MLP neurons of a small language model. Each row is named by its layer, matrix (gate and up: input weights) and neuron, and shows model dimensions 336-463. Each number is 50 + 10 x the weight over its row's rms, rounded and kept within 0 to 99. A neuron's up and down rows have the sign that makes its largest values positive.
After each neuron's rows, "fires in" lists the words (lower case) most often at its 100 highest values on Wikipedia text that the model never trained on.

L2.gate391:56 69 33 35 55 36 55 63 48 32 47 51 46 49 43 62 42 51 62 57 50 38 27 38 41 51 50 37 53 53 48 44 55 48 43 49 40 51 43 45 56 54 48 46 52 56 31 44 76 65 63 38 60 65 43 42 46 44 42 41 39 54 44 52 38 62 50 49 50 54 52 51 67 30 51 57 50 55 57 59 55 61 44 36 46 43 61 46 55 54 56 40 33 50 50 52 47 39 55 45 41 45 49 41 52 42 38 42 61 60 59 67 43 59 62 49 50 55 47 52 28 51 53 53 56 43 67 61
L2.up391:34 49 42 51 50 41 60 39 36 42 51 39 49 56 36 36 48 28 53 35 35 43 37 46 49 35 48 49 56 76 39 52 49 61 51 44 38 47 27 47 43 45 49 37 51 50 38 53 69 38 50 58 43 46 53 61 59 37 34 55 45 53 51 47 60 53 55 51 43 61 59 44 46 47 23 54 59 59 65 58 44 47 32 47 61 42 54 42 44 54 53 56 45 48 45 47 46 37 69 63 40 49 65 54 55 49 47 56 72 46 67 38 63 49 55 50 66 42 36 46 44 52 56 38 49 48 44 47
fires in: "it", "cap", "car", "surviving"

L2.gate489:36 30 47 49 54 44 43 42 70 66 33 46 46 53 46 55 37 55 48 47 41 39 77 55 39 46 38 59 45 33 56 39 50 54 57 42 57 49 60 63 58 44 66 45 52 52 50 42 41 29 60 60 53 52 49 26 44 53 36 39 51 38 47 56 47 55 75 52 45 39 46 47 44 24 48 42 38 46 50 48 45 49 57 57 49 57 51 35 52 54 47 62 31 38 35 38 38 43 64 42 60 57 46 32 44 62 45 41 60 62 58 33 54 47 40 48 66 52 31 61 46 54 49 55 51 73 47 77
L2.up489:41 49 60 80 63 54 45 43 42 43 51 55 43 54 60 58 44 56 51 35 52 45 42 56 51 52 48 48 57 42 44 56 52 48 64 62 45 52 53 76 54 52 56 63 55 40 47 64 22 38 46 58 57 51 59 22 64 58 58 34 68 46 36 58 42 52 49 42 53 49 75 71 52 39 57 34 36 59 58 51 51 51 63 46 47 54 58 52 45 55 65 56 53 37 35 58 38 55 55 55 51 48 48 38 46 58 57 38 39 52 63 53 54 54 31 52 67 51 56 45 42 39 40 53 49 52 54 50
fires in: "records", "goals", "commander", "53", "general", "flying"

L5.gate435:50 64 38 48 53 43 53 48 66 32 50 54 66 46 45 63 69 46 55 49 69 64 42 57 51 72 50 47 55 48 71 50 51 47 56 66 55 51 57 51 45 53 46 49 37 58 58 55 42 55 46 56 48 62 45 52 51 70 50 45 49 57 53 40 51 44 55 39 75 47 34 58 47 46 38 53 51 48 57 41 42 58 67 35 54 60 62 47 50 40 41 44 23 36 49 48 45 44 47 41 69 67 61 40 43 49 53 60 47 45 50 45 57 47 58 39 52 44 39 40 56 33 47 37 31 58 48 45
L5.up435:56 42 56 54 43 45 47 35 61 63 55 49 59 60 52 43 67 63 54 42 74 66 62 54 55 45 36 32 50 38 50 56 56 61 53 54 45 38 45 56 38 43 51 49 46 55 77 57 49 65 57 44 52 41 45 54 49 58 59 42 42 63 63 32 45 57 40 51 59 45 64 47 62 43 40 50 57 55 57 48 48 66 48 37 53 50 63 57 45 45 44 59 52 40 63 54 54 52 63 44 60 51 52 35 46 54 54 60 35 27 55 60 55 61 55 57 40 54 39 52 44 62 39 35 48 56 56 47
fires in: "she", "title", "a", "sheet", "sheil"

L2.gate627:31 68 51 44 42 58 37 35 62 51 42 62 53 61 52 40 59 52 43 57 50 59 59 57 52 37 35 43 45 38 42 48 56 57 68 72 62 48 53 61 57 45 45 44 34 56 53 51 36 56 35 51 56 43 57 41 53 46 45 49 58 45 51 47 36 43 61 58 39 49 49 37 50 39 36 50 44 52 36 54 55 46 63 46 37 39 53 38 51 47 47 50 42 50 43 45 52 59 23 55 55 50 53 56 52 61 44 50 60 55 35 40 46 58 47 45 52 45 60 52 54 35 69 33 37 38 61 50
L2.up627:53 34 47 45 49 51 56 60 53 55 51 56 50 53 56 45 52 53 57 54 46 64 60 70 53 45 44 65 53 36 61 67 60 38 58 64 53 51 60 24 53 44 51 33 42 54 42 62 22 49 59 54 50 48 43 49 37 40 53 56 32 54 46 69 45 63 35 67 55 60 40 35 49 51 49 36 36 64 59 49 63 70 45 58 50 58 59 58 57 57 38 32 70 63 59 54 47 64 54 53 43 48 47 73 47 58 52 34 70 66 47 50 49 59 51 57 62 41 69 50 59 42 54 43 67 56 39 59
fires in: "up", "down", "praised"

L2.gate87:43 58 33 46 68 52 58 54 41 48 37 47 54 66 44 40 60 42 55 61 56 53 49 45 73 41 50 46 64 46 36 47 70 50 61 46 62 40 34 47 66 25 46 46 45 46 44 41 51 43 50 62 50 39 34 51 47 55 33 53 39 51 51 61 50 48 52 64 51 42 37 63 43 45 55 54 37 50 42 42 31 56 48 37 32 58 72 56 52 52 39 61 52 55 61 38 54 42 62 63 63 17 54 55 40 45 58 42 35 68 47 60 55 55 52 54 27 44 34 54 49 60 50 55 54 49 55 49
L2.up87:55 41 45 38 48 39 45 59 46 72 42 47 48 55 39 37 33 33 63 38 41 22 45 67 69 68 54 39 58 55 52 55 65 47 40 52 52 38 48 64 53 40 45 50 53 56 44 33 49 47 55 55 45 53 51 46 63 66 41 67 37 47 44 56 50 48 45 65 58 55 22 72 57 45 60 55 68 51 47 67 38 41 34 51 29 38 47 56 37 49 57 37 60 56 69 55 43 29 52 49 67 55 40 47 35 43 41 43 54 35 46 55 52 62 47 57 45 46 49 60 31 66 52 67 65 70 56 46
fires in: "european", "members", "number", "napoleon", "other", "netherlands"

L2.gate816:44 44 55 43 40 63 62 38 45 43 64 58 35 59 46 45 26 43 47 68 49 43 60 53 57 59 28 39 49 46 58 39 32 34 36 59 49 62 47 71 59 51 44 75 60 51 60 44 32 36 53 65 51 39 42 55 42 56 43 41 54 49 35 50 51 58 58 53 50 60 55 51 48 51 54 61 28 51 41 29 35 48 58 40 50 46 41 62 57 39 57 65 51 38 57 55 59 42 74 43 49 58 59 59 49 58 54 61 40 47 55 61 43 39 59 40 57 36 44 53 64 68 43 64 39 43 50 39
L2.up816:34 37 59 64 55 48 51 29 38 54 72 57 42 57 55 45 40 51 47 52 55 44 53 54 49 59 46 53 56 48 52 55 51 35 57 59 56 54 57 50 53 52 59 57 49 56 54 65 48 63 40 46 46 38 57 62 65 48 47 40 52 35 37 62 49 36 36 47 61 53 44 50 52 54 62 57 44 60 35 80 50 47 50 56 47 44 47 55 54 48 43 38 62 63 29 27 57 42 55 60 57 30 40 63 58 54 45 47 52 74 51 49 39 69 42 54 39 68 53 38 63 64 44 52 57 46 49 51
fires in: "march", "national", "nationality", "season"

L2.gate1093:33 65 50 58 67 46 47 32 58 42 61 49 42 43 30 50 56 42 45 32 55 46 53 47 46 64 50 42 55 40 52 53 49 39 51 54 46 38 47 35 43 52 70 44 53 49 64 46 60 56 52 42 55 47 48 56 64 45 47 44 44 45 49 49 46 43 45 62 41 56 67 58 42 53 50 48 60 56 60 48 50 43 57 78 63 64 49 56 50 62 47 63 47 53 60 42 51 48 44 56 51 61 70 53 64 58 53 48 42 38 52 37 48 62 47 43 46 58 46 34 44 47 49 47 51 53 48 38
L2.up1093:44 68 41 46 55 59 37 42 46 48 63 58 69 66 55 53 64 61 50 42 53 35 46 50 45 51 53 31 55 48 48 59 44 47 60 61 60 56 43 43 59 48 64 74 30 57 54 46 57 48 57 40 51 60 32 52 59 40 52 55 51 41 59 42 39 60 56 55 67 54 59 60 50 41 47 78 43 67 51 60 58 39 69 55 54 49 56 47 52 53 53 51 41 57 48 58 26 61 65 38 63 58 50 46 47 55 48 38 46 67 56 28 45 60 27 41 62 61 53 46 47 32 37 58 40 40 58 43
fires in: "name", "state", "coached", "research", "cross", "2014"

L5.gate1052:36 51 52 60 57 50 50 51 64 34 58 55 47 67 57 52 36 32 46 41 42 65 65 58 48 58 65 55 59 51 46 52 33 51 59 53 50 54 61 44 38 56 30 61 40 65 41 59 32 50 50 46 58 60 49 34 57 59 47 55 53 61 56 57 62 34 62 52 41 51 45 45 50 46 49 39 47 50 36 46 52 39 35 48 61 33 44 45 62 52 52 65 64 49 59 50 62 59 64 21 42 44 38 54 52 37 38 48 54 59 61 68 40 58 45 54 39 46 43 52 56 52 55 50 58 48 61 63
L5.up1052:40 47 71 44 49 66 49 51 69 46 43 54 31 63 67 55 40 38 42 54 18 65 57 74 46 59 56 68 57 52 71 68 47 44 55 61 65 58 54 60 52 44 30 37 55 53 59 67 39 46 40 43 54 57 27 43 60 62 55 47 35 71 57 63 39 44 50 59 46 31 39 50 44 85 53 35 33 51 52 51 59 43 43 43 55 60 54 56 41 45 53 50 43 43 50 61 41 74 47 44 46 46 53 58 44 63 55 57 46 65 63 58 33 50 50 54 59 42 47 39 40 68 44 60 47 51 47 45
fires in: "states", "swedish", "british", "australian", "italian", "canadian"

L2.gate521:58 41 35 46 57 66 65 25 37 51 51 70 60 58 54 50 56 50 62 60 51 35 57 71 49 69 50 47 63 36 42 46 46 62 43 50 50 51 58 46 37 64 39 53 52 57 37 35 40 56 50 50 53 34 73 57 64 55 64 61 52 50 44 50 38 48 47 40 32 58 51 38 37 62 31 32 40 58 45 60 44 57 57 60 49 48 64 56 40 47 67 54 48 49 43 61 37 50 69 42 53 65 61 44 50 43 34 54 59 68 48 66 54 61 49 50 52 54 46 58 36 65 53 66 35 47 43 46
L2.up521:36 47 47 45 52 65 54 40 51 50 52 48 42 41 54 52 61 49 42 66 61 25 45 64 50 57 51 58 44 36 54 45 55 58 51 50 46 33 48 73 47 44 28 54 32 41 44 53 56 58 46 41 57 54 42 47 59 52 69 66 29 54 43 47 36 68 36 22 36 49 56 36 47 54 50 48 72 62 50 42 55 58 63 55 38 42 48 42 49 57 69 54 60 46 36 52 54 43 50 50 65 67 51 38 42 49 55 48 62 51 43 54 43 74 64 44 50 75 47 34 41 69 53 60 39 61 55 55
fires in: "time", "which", "mundelein", "7", "hyundai", "dundee"

L2.gate1055:56 57 56 36 37 61 43 41 52 55 74 53 44 36 43 57 52 53 43 40 61 42 50 55 49 58 58 75 56 31 49 48 39 51 47 42 35 42 46 58 52 65 52 59 54 49 60 53 28 40 42 58 69 38 59 60 36 46 36 42 44 51 61 37 40 36 36 55 35 43 38 52 42 55 62 31 40 46 31 52 34 51 45 42 57 44 55 51 39 36 50 46 41 55 55 54 37 45 49 46 34 59 38 54 41 56 46 49 59 50 46 52 63 49 46 55 64 42 42 42 54 54 39 48 57 45 45 53
L2.up1055:45 43 62 71 73 64 52 59 45 64 41 55 49 31 43 56 42 33 38 55 53 66 51 28 56 69 65 72 49 56 60 46 42 62 48 31 42 58 58 54 33 40 70 40 44 47 34 75 56 56 55 54 43 55 64 53 49 61 46 52 42 50 65 29 50 44 41 40 45 51 57 46 49 52 41 39 50 44 65 27 42 55 40 48 51 28 43 43 44 52 40 49 62 52 57 29 45 59 44 64 58 53 55 43 60 47 61 44 35 46 56 54 46 60 56 46 51 61 29 50 53 54 44 35 55 59 42 54
fires in: "7", "time", "date", "yards"

L2.gate1020:44 54 46 52 51 48 48 47 58 57 48 52 38 43 52 57 52 59 40 36 35 65 60 64 53 44 55 45 64 50 57 51 42 41 44 52 78 53 31 40 52 65 44 76 41 57 48 47 55 36 58 39 70 58 35 40 29 61 36 43 34 39 46 51 43 37 46 56 68 41 42 48 48 55 48 48 49 53 47 31 40 55 33 22 33 68 45 58 42 58 57 42 56 60 45 58 57 47 54 52 53 46 36 59 52 45 61 53 55 59 56 36 42 67 50 61 30 50 53 49 33 49 51 38 54 42 41 41
L2.up1020:64 37 65 63 47 43 43 59 45 48 41 34 55 64 40 33 60 40 36 49 53 69 53 51 55 50 74 50 61 63 37 61 41 54 41 57 39 63 71 32 48 27 48 39 37 43 54 47 52 62 49 33 48 39 74 59 65 44 39 39 81 61 53 50 45 59 49 55 57 60 65 52 72 47 40 45 30 53 40 57 55 18 52 57 56 38 55 43 51 46 55 40 52 54 67 56 41 52 56 54 52 72 38 50 60 68 46 50 59 45 65 61 61 27 38 52 48 48 62 61 54 56 48 52 37 52 65 51
fires in: "he"

L2.gate1010:50 42 48 26 67 52 48 57 59 57 65 53 44 54 42 59 45 55 55 47 61 38 42 30 45 60 65 43 58 76 55 48 33 48 64 51 33 65 52 51 39 69 46 31 47 44 49 43 61 71 56 47 61 47 53 56 47 61 58 47 74 42 61 66 51 43 40 37 50 49 51 55 30 61 50 65 49 57 43 44 58 58 59 53 59 46 46 57 61 48 47 42 66 29 42 47 32 55 45 56 50 58 48 60 40 47 39 52 28 48 54 38 57 35 55 73 51 61 46 41 33 48 51 49 46 46 50 50
L2.up1010:32 52 51 45 53 45 56 47 45 55 66 51 31 58 47 61 45 46 53 61 41 68 28 30 45 47 49 62 29 54 34 60 53 59 61 41 49 48 58 70 47 53 46 44 50 55 54 51 59 56 47 49 51 42 52 41 59 64 50 48 57 48 63 56 32 45 40 39 48 62 67 65 43 52 44 49 36 54 71 43 58 58 44 62 43 48 60 55 64 51 35 65 39 45 58 58 51 46 57 48 22 63 51 53 40 67 43 47 33 50 60 47 70 49 49 45 57 44 59 41 54 65 39 55 44 32 50 45
fires in: "high", "september", "smith", "rule", "see", "mississauga"

L16.gate170:39 46 44 61 56 58 54 60 53 53 50 45 37 59 50 36 52 59 32 59 54 43 57 60 58 47 51 60 45 56 50 52 49 54 49 41 36 57 25 65 42 36 39 38 55 55 59 53 49 39 43 48 49 49 40 53 52 51 67 40 40 23 38 58 37 40 45 39 52 37 43 44 48 43 51 56 54 68 40 65 41 47 63 50 29 56 39 43 43 51 52 45 54 66 41 43 45 57 60 54 43 62 56 36 52 63 42 42 65 70 72 35 53 47 58 43 46 43 67 32 52 55 37 36 76 46 34 46
L16.up170:68 66 55 44 48 36 42 46 65 54 32 45 48 49 49 44 35 37 66 45 38 52 57 76 56 54 39 51 53 51 54 55 40 69 50 60 67 50 47 53 33 49 39 48 45 43 56 39 43 47 47 70 60 39 52 40 46 60 58 32 52 38 33 52 56 49 67 50 46 56 62 58 44 69 49 61 50 50 60 36 40 41 45 43 49 59 43 53 39 34 65 56 53 48 47 35 58 61 49 61 62 32 57 43 52 53 60 41 50 57 72 58 41 37 44 47 47 54 58 75 31 68 40 39 52 51 42 37
fires in: "backing", "birmingham", "at", "tubutis", "war", "construction"

L14.gate541:39 50 44 54 46 68 50 49 56 48 40 50 54 45 42 42 48 55 37 51 55 44 49 40 61 64 57 42 53 51 64 52 42 40 63 46 37 53 49 55 60 58 46 37 62 41 46 51 41 39 65 54 72 46 53 53 45 70 51 61 60 37 50 73 34 57 70 43 55 56 40 50 56 46 55 66 51 47 63 39 37 49 41 51 45 59 42 48 40 58 34 56 34 61 40 53 45 45 61 68 55 54 60 45 32 59 63 43 58 64 55 43 32 46 68 65 68 51 53 32 42 54 52 50 51 37 61 54
L14.up541:42 47 63 30 56 44 38 68 69 37 35 45 46 56 47 63 47 31 43 53 38 48 60 33 54 53 38 64 55 42 51 58 52 59 57 48 36 52 69 48 49 54 52 40 63 51 44 52 50 49 65 50 55 47 64 37 48 45 65 47 51 64 50 41 44 29 42 49 43 55 27 47 44 55 59 65 51 66 50 38 53 51 46 56 48 60 56 48 43 61 43 35 56 58 47 43 47 63 46 56 46 46 51 40 67 64 68 51 56 61 77 48 59 40 55 65 59 37 41 46 60 49 54 52 54 51 38 36
fires in: "born", "based", "cast", "early", "starred"

L2.gate440:63 44 58 37 52 51 46 54 45 54 52 50 66 62 63 56 54 51 51 32 43 54 59 59 54 50 50 39 50 47 36 53 56 64 62 69 48 81 49 54 62 55 37 26 72 52 56 48 57 45 59 46 58 57 59 44 48 57 69 58 38 52 49 46 51 45 43 63 46 47 40 62 33 52 69 25 34 47 49 54 44 54 30 38 58 43 47 54 64 40 48 54 53 41 41 38 46 69 36 38 47 47 61 66 63 51 55 40 56 46 50 39 48 60 46 68 41 55 45 77 59 54 59 42 41 58 42 47
L2.up440:51 52 63 51 59 29 53 39 51 65 61 41 60 39 48 45 39 51 66 55 42 56 30 52 54 54 51 41 69 44 83 48 45 39 47 58 46 33 40 51 54 23 48 37 55 53 62 43 47 49 69 46 44 51 67 54 44 34 38 55 59 51 43 58 58 48 68 49 55 43 40 55 39 69 51 32 57 28 54 27 39 66 51 56 47 42 64 44 44 58 67 47 52 39 25 59 52 68 49 56 40 50 44 58 47 61 47 61 70 41 51 51 43 31 49 54 42 39 51 76 59 58 51 40 35 59 34 42
fires in: "20", "8", "27", "800"

L2.gate452:65 58 61 61 37 63 42 55 54 51 43 55 54 55 50 47 47 61 37 39 46 52 51 56 43 46 57 62 48 57 61 44 64 57 26 64 57 45 53 39 59 37 45 39 68 36 48 62 44 54 57 57 48 38 42 56 56 46 53 70 62 47 60 47 33 56 55 37 52 51 62 44 72 49 70 49 49 35 42 41 41 48 64 45 71 43 36 65 50 51 64 48 44 51 49 30 54 58 44 58 40 36 51 53 47 52 21 55 53 35 49 44 44 53 40 62 60 29 49 37 42 46 50 63 32 49 65 51
L2.up452:71 57 49 71 66 72 48 59 49 50 52 59 52 66 56 48 48 56 31 62 44 38 54 62 60 65 45 42 48 44 35 49 50 46 31 36 53 45 50 45 38 34 46 40 60 52 36 48 58 54 50 47 70 50 55 48 41 36 51 53 44 53 43 44 61 53 48 56 45 62 47 45 60 49 40 68 55 44 44 69 63 47 57 59 49 62 43 52 66 54 72 40 62 33 32 42 40 59 41 49 61 42 63 28 41 54 53 39 60 61 40 41 37 53 56 40 57 45 45 53 51 53 55 65 29 65 63 53
fires in: "along", "goals", "addition", "generally", "recorded", "gulf"

L2.gate388:47 56 35 59 35 48 34 55 38 47 48 52 45 53 30 50 42 53 51 51 65 44 60 59 46 45 61 41 57 52 38 62 42 47 66 50 46 60 43 42 63 43 45 33 51 48 55 51 43 38 47 51 30 60 47 39 39 58 37 54 32 69 39 46 51 51 65 37 60 41 55 57 56 57 54 59 55 51 54 51 53 60 54 45 49 48 43 43 55 35 46 61 63 73 41 44 73 51 52 60 54 49 66 58 44 41 52 55 38 48 37 32 49 50 40 83 53 41 38 49 32 29 62 44 56 42 45 48
L2.up388:49 33 50 38 39 55 44 60 70 48 58 55 45 50 18 62 56 73 59 63 55 53 46 58 34 69 76 41 57 40 47 72 37 43 54 43 49 55 58 37 54 61 47 41 47 49 45 43 57 35 54 55 44 46 36 43 41 56 45 43 28 74 47 29 56 41 42 43 76 42 51 53 53 68 53 52 28 47 59 45 52 43 59 47 46 67 49 49 64 46 43 52 57 58 55 67 75 49 41 64 60 35 61 53 34 42 46 53 51 62 36 40 44 55 30 57 69 58 46 50 56 37 55 42 52 71 53 59
fires in: "early", "show", "concert", "river", "stylidium", "tyler"

L7.gate50:52 54 48 53 52 56 37 53 62 44 64 47 59 72 35 55 41 52 35 52 50 45 43 41 54 46 57 61 64 55 44 51 46 54 50 39 54 63 52 50 26 40 57 35 47 47 42 46 49 53 45 49 36 52 58 57 48 52 57 59 43 62 57 39 49 49 45 64 60 30 35 63 44 44 46 32 46 55 48 51 53 61 48 64 53 44 43 48 34 48 70 49 52 66 47 34 38 44 52 46 43 55 42 34 55 72 59 47 36 66 52 26 22 54 50 54 56 57 53 59 56 50 39 47 50 70 62 49
L7.up50:39 61 40 35 54 53 56 56 57 48 52 36 48 46 35 56 47 39 46 50 24 62 36 40 42 35 52 77 62 74 61 49 53 41 40 38 68 67 51 37 38 41 44 50 50 47 50 56 28 50 52 51 45 61 38 52 56 50 46 24 49 41 48 38 66 44 52 63 52 51 65 45 34 38 49 35 63 54 50 48 44 47 50 59 67 45 40 44 58 52 56 48 44 47 36 44 43 49 47 57 43 66 37 57 57 49 40 57 29 60 58 53 29 55 73 53 50 43 51 54 41 47 38 60 42 49 37 57
fires in: "these", "his", "they", "english", "portuguese"

L2.gate767:48 50 56 56 58 40 38 34 35 58 51 44 72 49 62 41 58 50 42 34 53 48 52 46 48 45 57 73 46 43 53 65 45 34 43 45 58 50 47 35 21 52 34 35 59 34 63 58 46 60 56 38 37 55 53 64 49 52 38 60 49 38 54 42 46 49 39 58 46 53 56 50 44 55 42 48 52 31 37 54 51 45 55 48 46 50 41 46 59 40 72 69 57 51 45 53 45 51 47 46 48 55 60 46 45 64 67 57 61 57 54 48 41 58 55 56 52 55 54 57 39 57 53 51 51 60 45 37
L2.up767:58 51 49 36 51 47 62 52 47 31 44 59 50 49 56 49 40 57 54 41 61 54 55 43 52 51 70 40 51 70 57 52 57 35 46 60 42 46 63 56 58 59 49 50 40 43 53 48 54 51 47 51 63 70 66 40 51 55 49 44 45 67 43 48 52 30 41 53 33 42 62 59 44 40 48 45 53 55 50 49 37 62 57 52 63 59 53 73 52 48 55 52 58 75 82 60 51 52 47 47 47 53 46 52 53 47 58 47 53 47 64 38 40 58 43 42 57 51 40 43 56 54 53 62 58 52 50 46
fires in: "such", "homey", "chiefdom", "gwathmey"

L2.gate1085:40 52 46 58 48 55 52 53 46 49 40 53 48 60 39 49 61 57 63 58 69 55 44 66 55 49 66 44 67 47 59 41 45 45 62 51 49 53 48 35 34 59 49 37 66 45 43 54 57 55 61 55 39 34 39 56 56 47 48 49 33 42 54 54 37 29 41 43 66 34 43 47 78 47 61 59 49 37 65 42 48 48 66 43 45 46 59 52 63 32 55 46 52 76 46 41 51 49 50 29 53 59 51 57 53 63 58 43 43 67 54 46 54 56 58 71 64 40 59 26 44 50 43 45 48 74 40 53
L2.up1085:67 53 51 37 64 45 61 53 61 46 38 35 55 63 49 51 52 20 50 34 62 56 35 58 45 58 56 59 60 40 51 47 56 47 72 63 50 56 40 47 34 40 45 53 57 40 52 53 58 75 54 46 45 70 59 58 38 45 44 51 46 67 38 30 52 42 42 44 59 43 32 36 62 39 42 45 64 60 39 24 58 74 44 67 49 40 53 58 37 41 59 39 70 63 60 27 51 52 71 34 51 63 46 43 55 51 55 41 46 37 48 29 54 33 52 47 64 43 49 44 52 40 73 44 39 44 52 53
fires in: "million", "all", "billion", "kim", "company"

L2.gate415:29 25 37 49 36 45 47 47 43 38 41 33 43 41 49 62 40 59 63 61 64 37 46 48 50 60 40 53 62 65 52 66 55 53 36 51 44 45 63 46 32 58 44 50 53 46 67 38 59 50 57 56 36 41 62 49 60 41 51 41 73 39 51 48 60 45 50 63 48 47 71 45 53 41 52 49 29 51 52 58 55 37 54 61 38 43 59 33 53 59 44 47 49 55 58 57 43 51 53 41 76 21 45 44 50 59 49 34 59 41 51 48 53 56 43 41 47 50 34 45 64 45 51 31 55 49 60 42
L2.up415:57 52 40 51 50 49 47 65 20 44 28 47 42 50 42 47 55 54 47 45 50 59 32 31 73 59 39 37 28 55 46 54 53 60 47 47 55 44 62 70 33 56 38 53 48 60 57 53 40 62 29 32 48 40 50 47 38 44 48 35 50 38 57 59 67 49 60 55 50 59 68 59 50 33 43 62 41 46 63 56 56 29 65 35 51 25 58 56 52 56 53 44 34 34 29 49 40 51 60 38 48 40 54 33 52 47 55 32 51 60 54 49 57 48 42 41 61 46 46 44 46 46 59 40 68 52 55 59
fires in: "january", "september", "march", "miles", "2015", "ministry"

L2.gate188:55 52 58 67 46 47 47 46 42 55 48 53 64 68 49 65 44 49 46 60 59 45 34 57 40 75 52 62 45 42 54 58 54 62 44 69 59 43 56 42 74 43 45 54 56 47 36 48 48 59 50 63 54 45 41 40 39 59 43 44 70 48 57 55 46 46 31 46 48 64 56 52 44 30 50 43 58 43 49 66 47 66 29 38 35 47 45 66 53 49 62 51 45 47 61 57 56 38 55 48 59 41 45 66 51 59 54 63 52 58 39 56 25 50 42 66 68 70 52 59 57 27 68 47 44 63 48 68
L2.up188:39 59 30 41 68 38 50 53 51 48 47 50 67 63 41 61 44 41 53 64 53 50 40 59 48 60 30 43 56 57 39 58 52 48 50 57 70 61 32 43 52 39 47 46 46 62 39 58 76 43 54 55 24 66 62 61 46 31 49 43 32 38 59 72 40 56 57 46 54 52 52 48 48 53 57 34 74 49 45 51 57 52 61 42 52 73 26 55 51 43 47 57 49 61 45 42 50 50 43 58 63 50 39 57 48 48 57 40 50 45 43 42 48 47 41 54 54 39 30 67 54 46 65 53 60 63 44 50
fires in: "it"

L2.gate126:54 73 51 45 34 53 37 67 40 51 41 46 31 53 59 31 40 51 59 39 60 38 59 48 66 45 67 54 51 46 43 56 63 39 37 54 50 52 53 64 51 72 59 50 67 39 40 42 58 67 49 53 41 64 34 37 66 34 42 49 62 81 61 56 51 60 33 74 42 55 53 41 53 43 39 45 62 25 57 48 38 62 42 36 49 46 48 61 75 49 74 57 57 68 29 47 50 48 42 46 43 53 53 56 59 38 52 51 58 53 56 51 21 55 45 56 33 43 56 47 34 51 43 51 47 53 68 53
L2.up126:41 48 53 45 49 46 47 42 51 47 47 50 40 59 33 29 54 39 54 32 41 60 60 40 48 32 51 30 32 39 42 61 62 36 40 61 65 35 62 37 36 51 53 66 61 71 46 55 50 51 40 54 32 42 58 51 62 48 39 43 58 72 25 58 67 47 67 59 36 51 46 56 45 45 38 44 52 48 65 47 51 55 78 73 60 60 48 48 54 61 38 49 59 56 53 58 32 47 67 34 62 59 55 47 61 48 41 47 51 66 58 67 52 46 60 57 59 29 37 66 48 49 57 54 33 48 49 50
fires in: "he", "anthony", "african", "e", "anna", "wins"

L2.gate326:51 51 54 56 61 44 47 41 58 52 51 54 48 54 65 64 57 56 56 59 47 36 61 40 32 50 48 45 49 54 37 57 29 40 39 45 14 58 47 59 54 32 50 58 53 52 50 40 30 52 71 33 53 57 35 57 53 50 65 48 50 55 49 37 66 78 51 44 51 57 50 51 56 46 64 59 44 31 64 46 52 42 48 59 46 63 38 47 30 52 50 63 34 55 42 43 40 46 50 59 35 61 42 57 37 55 56 46 63 46 68 49 74 50 61 62 60 43 47 54 59 41 63 60 78 48 38 41
L2.up326:62 64 47 57 49 41 37 57 42 46 62 35 51 44 52 50 68 40 54 43 59 48 66 38 41 48 55 43 50 71 48 46 42 51 59 43 55 26 58 57 35 53 46 67 56 50 56 54 40 59 50 52 52 44 44 67 53 40 51 40 54 61 55 49 45 46 46 60 37 36 41 66 69 43 64 56 46 51 60 49 57 39 55 62 51 49 65 30 44 65 56 52 45 57 46 65 28 50 52 47 48 58 37 45 42 67 66 48 56 34 51 42 70 32 56 59 65 42 60 44 62 46 42 37 38 49 50 47
fires in: "would", "sep", "thirty"

L14.gate1233:57 67 48 55 47 55 55 49 38 55 54 37 42 56 50 63 32 49 36 56 52 35 31 42 43 29 45 38 55 52 63 52 56 55 68 42 48 55 64 62 53 38 63 65 60 57 57 46 35 59 36 21 47 61 38 62 44 42 47 49 63 48 42 62 53 39 49 35 49 39 43 40 48 45 40 39 43 53 63 61 55 40 47 50 50 39 66 34 45 46 35 60 55 52 71 49 38 51 46 50 55 57 59 44 60 47 53 52 45 55 51 55 55 52 54 59 51 61 42 48 67 34 68 58 37 61 44 41
L14.up1233:54 48 53 52 63 44 79 51 54 49 51 47 68 51 42 35 39 41 62 61 56 50 51 52 57 55 45 52 41 44 30 53 44 47 46 76 55 35 44 33 51 46 59 58 40 45 44 54 50 40 53 38 44 51 50 47 60 44 44 53 45 55 45 60 32 68 61 44 35 51 44 64 42 59 41 42 48 58 49 63 43 40 48 53 54 39 52 77 62 49 52 64 51 50 40 57 41 49 39 62 44 51 63 54 58 53 62 40 57 56 42 54 50 43 51 26 44 40 61 38 61 48 34 45 50 41 45 63
fires in: "back", "backing", "down", "along", "rook", "out"